Weights of a small transformer language model: rotary positions, 470M tokens.
MLP neurons of a small language model. Each row is named by its layer, matrix (up: input weights) and neuron, and shows model dimensions 80-175. Each number is 50 + 10 x the weight over its row's rms, rounded and kept within 0 to 99.
Before each neuron's rows, "fires on" lists the tokens most often at its 100 highest values on Wikipedia text that the model never trained on. A number after a token or word is its count.

fires on: " end" 23, "up" 16, "of" 6, "f" 5, "th" 4
L5.up933:43 48 51 49 60 33 50 66 44 39 59 58 45 69 34 46 38 40 55 64 67 38 63 31 45 51 46 39 43 41 43 52 43 45 50 41 52 40 62 38 51 65 34 35 40 51 67 52 67 46 52 63 54 43 59 64 46 44 68 55 47 46 56 63 43 45 55 55 48 32 53 67 35 68 35 54 44 43 54 41 48 48 52 60 51 34 54 41 57 53 65 26 55 56 44 70

fires on: " was" 25, " for" 20, " served" 8, " finished" 4
L4.up582:56 25 41 25 54 43 43 52 67 69 50 53 42 58 39 47 51 40 61 38 44 52 58 44 47 53 61 45 58 58 49 51 34 58 56 39 62 41 47 50 38 65 49 37 52 50 50 59 48 55 77 42 28 49 43 61 57 56 36 60 45 45 41 41 69 61 50 48 53 38 54 50 57 65 48 43 38 40 52 28 53 45 51 54 47 30 65 36 41 55 47 44 38 55 59 60

fires on: " (" 41, " major" 5, " Legislative" 4, " of" 4
L4.up666:53 46 59 45 24 49 53 58 51 58 64 43 60 32 40 59 40 40 61 40 75 50 52 45 54 62 68 40 38 48 72 41 44 64 44 43 53 36 61 50 32 47 67 55 24 63 54 46 34 32 44 47 50 47 66 48 48 44 53 69 49 39 44 37 71 63 39 34 45 54 60 45 55 61 44 47 49 55 38 50 50 60 51 59 66 68 47 26 66 65 59 65 41 70 40 57

fires on: "," 23, "4" 13, "2" 10, "3" 10, "–" 9, "9" 6
L4.up356:59 32 74 55 34 41 35 50 40 52 47 43 53 37 43 47 51 50 53 44 56 55 54 33 40 63 65 42 34 46 52 18 50 29 59 40 69 48 41 51 48 55 50 58 46 48 59 47 41 45 33 59 43 38 48 49 23 49 47 46 43 46 49 56 41 43 57 57 29 56 38 44 51 45 44 48 36 41 48 53 55 53 56 44 42 32 56 47 56 60 60 53 49 48 47 47

fires on: "-" 42, "19" 14, "Co" 5, "co" 4
L5.up540:52 40 62 69 49 59 65 42 43 45 41 50 42 47 56 48 60 48 48 47 57 54 60 42 60 55 54 56 36 40 32 42 46 62 57 62 39 47 33 44 34 52 32 43 52 51 57 69 55 51 50 51 50 44 45 45 40 57 39 50 57 56 62 34 48 70 44 51 46 61 60 61 35 55 33 40 58 48 49 37 60 59 39 62 48 58 34 56 56 43 68 31 58 43 47 66

fires on: " al" 17, " −" 11, " exc" 11, "ç" 9, " se" 5, "jo" 4
L4.up52:48 38 44 59 36 71 44 54 61 42 33 49 48 54 45 55 59 40 42 27 55 49 58 50 45 60 51 50 47 45 38 42 42 44 37 52 41 62 26 51 63 36 58 46 51 50 51 47 48 58 51 53 47 38 42 44 37 59 46 55 48 41 73 44 67 73 54 41 26 36 63 40 57 54 43 60 64 40 51 45 55 52 42 42 55 67 57 36 51 52 38 42 51 44 64 48

fires on: " until" 19, " since" 18, " started" 7, " years" 5, " began" 5
L4.up1148:32 56 47 70 55 60 56 62 58 60 53 53 48 41 40 46 48 60 47 42 60 61 67 77 65 49 67 43 53 50 41 45 53 67 65 53 49 46 50 46 52 41 44 63 46 71 44 51 48 51 49 31 53 42 42 36 51 41 27 60 47 55 69 42 52 65 37 51 52 71 45 47 48 71 48 45 60 52 55 43 59 41 63 44 50 64 53 29 76 54 59 50 48 45 57 48

fires on: " out" 22, " deal" 6, "ti" 6, " res" 6, " bo" 6, "we" 5
L5.up857:29 17 55 65 39 56 53 48 48 59 46 47 47 40 53 41 66 66 41 56 47 66 66 39 46 69 42 60 46 53 49 39 54 67 48 36 48 44 52 57 51 55 45 31 33 52 63 35 39 55 34 44 59 61 56 55 67 65 46 57 58 38 38 45 65 57 38 62 43 49 43 65 55 37 49 45 57 48 57 48 55 45 60 50 54 60 32 38 62 44 58 38 53 54 58 39

fires on: " t" 35, " cl" 9, "e" 6, "pr" 6, "t" 4, " Cont" 4
L4.up721:58 47 37 59 40 62 61 49 43 68 37 34 55 54 44 41 41 56 38 63 52 20 48 65 62 61 40 41 43 51 74 42 57 51 26 38 51 47 31 58 48 53 49 33 44 57 46 47 30 45 61 46 59 46 41 65 52 36 50 66 45 54 50 47 56 56 47 41 66 60 26 62 66 46 62 60 50 60 35 46 52 56 33 45 41 46 66 32 55 45 70 36 59 59 40 39

fires on: " been" 32, "-" 11, " be" 8, " was" 6, " cons" 6
L5.up467:51 44 66 44 39 56 34 55 39 46 33 48 63 52 41 22 38 46 57 58 39 41 45 51 49 44 47 51 63 45 71 50 59 56 55 52 48 49 36 60 51 45 45 37 46 55 56 27 40 74 51 50 48 62 55 61 54 37 65 25 44 51 52 54 54 38 49 57 33 42 68 72 54 53 57 43 32 40 39 55 49 48 61 60 58 40 61 50 55 33 73 59 44 27 49 44

fires on: " " 20, " Const" 15, "ins" 6, " re" 6, "ers" 4, " ex" 4
L4.up811:38 35 56 31 54 58 64 58 49 52 48 52 46 69 48 43 62 50 54 54 44 53 46 31 61 62 55 47 52 52 46 45 73 38 48 43 51 33 28 50 45 50 47 48 61 54 58 60 62 72 66 23 48 49 55 46 58 48 50 59 36 36 55 43 45 64 42 45 44 41 43 53 63 65 52 59 65 46 55 54 63 52 54 53 68 43 51 41 48 63 55 40 55 62 54 38

fires on: " Su" 31, "ma" 14, ":" 9, "\"" 9, " Time" 8
L4.up181:45 48 53 41 36 54 50 68 50 43 56 72 44 57 51 58 59 47 37 45 45 39 53 46 70 60 43 28 35 41 57 58 64 39 56 51 83 45 53 32 61 61 39 43 42 42 61 37 65 58 61 45 43 42 38 67 45 61 55 50 46 51 45 53 33 55 45 48 49 55 33 59 62 52 42 40 52 47 50 46 39 54 68 38 44 57 44 63 55 47 55 59 45 49 41 53

fires on: " at" 38, " At" 17, "At" 7, " Post" 6
L4.up1007:42 42 50 35 71 49 52 58 49 45 43 49 19 53 70 46 52 36 66 56 40 27 43 55 64 49 45 50 39 45 57 53 61 55 53 49 61 40 28 40 35 59 76 66 53 47 49 38 55 67 50 59 47 52 59 51 41 33 37 56 43 36 54 58 50 63 50 35 48 68 43 59 59 58 53 57 44 49 60 50 54 58 61 63 63 53 43 53 49 59 47 35 44 39 54 60

fires on: "'" 24, "ra" 12, "mi" 12, "J" 5, "da" 4
L4.up1291:47 43 86 64 21 49 46 46 48 39 54 51 59 48 61 47 71 45 58 55 43 51 54 43 44 47 62 53 47 54 71 47 51 37 49 55 60 55 57 42 34 38 58 59 62 52 46 76 45 43 44 44 58 49 48 40 44 45 52 55 65 49 46 44 45 63 44 49 52 66 67 48 46 57 39 59 55 35 67 46 41 62 40 44 56 67 66 36 52 41 56 51 57 56 53 50

fires on: " Third" 11, " Second" 11, "ff" 10, " Democratic" 10, " First" 8
L4.up365:52 56 62 34 43 62 49 59 62 54 64 54 44 53 33 39 54 57 41 47 51 50 60 59 58 49 61 49 44 55 49 47 34 36 50 55 50 44 46 48 46 51 54 40 62 56 46 41 61 63 52 50 50 46 35 49 50 50 41 41 52 54 58 54 59 66 48 57 48 54 52 55 44 36 67 52 66 49 52 43 39 42 36 60 51 39 60 53 47 52 59 54 59 57 40 56

fires on: ")" 41, "'" 8, "8" 7, "2" 5, "9" 4
L4.up823:60 66 39 54 41 66 53 43 61 59 53 51 52 58 45 36 43 41 50 52 74 34 70 41 42 58 59 40 41 71 43 58 49 58 31 31 67 32 46 58 62 19 49 38 64 50 53 46 64 80 62 49 43 56 62 59 51 63 39 53 53 37 52 71 53 45 41 52 45 60 54 59 54 39 50 65 39 45 55 51 41 59 34 39 42 53 63 58 43 54 62 36 38 45 56 37

fires on: "g" 27, "d" 17, "ed" 10, "W" 5
L4.up1532:58 33 45 27 53 44 52 46 60 73 51 45 45 48 46 53 51 59 27 46 37 55 57 52 56 70 54 44 58 47 53 56 48 51 39 39 70 50 45 52 34 55 47 30 38 61 61 52 54 54 45 36 57 59 57 56 39 44 61 54 49 52 51 55 55 38 49 40 51 52 56 40 49 68 45 54 43 34 66 41 59 49 41 38 44 52 57 44 46 46 57 46 52 72 38 56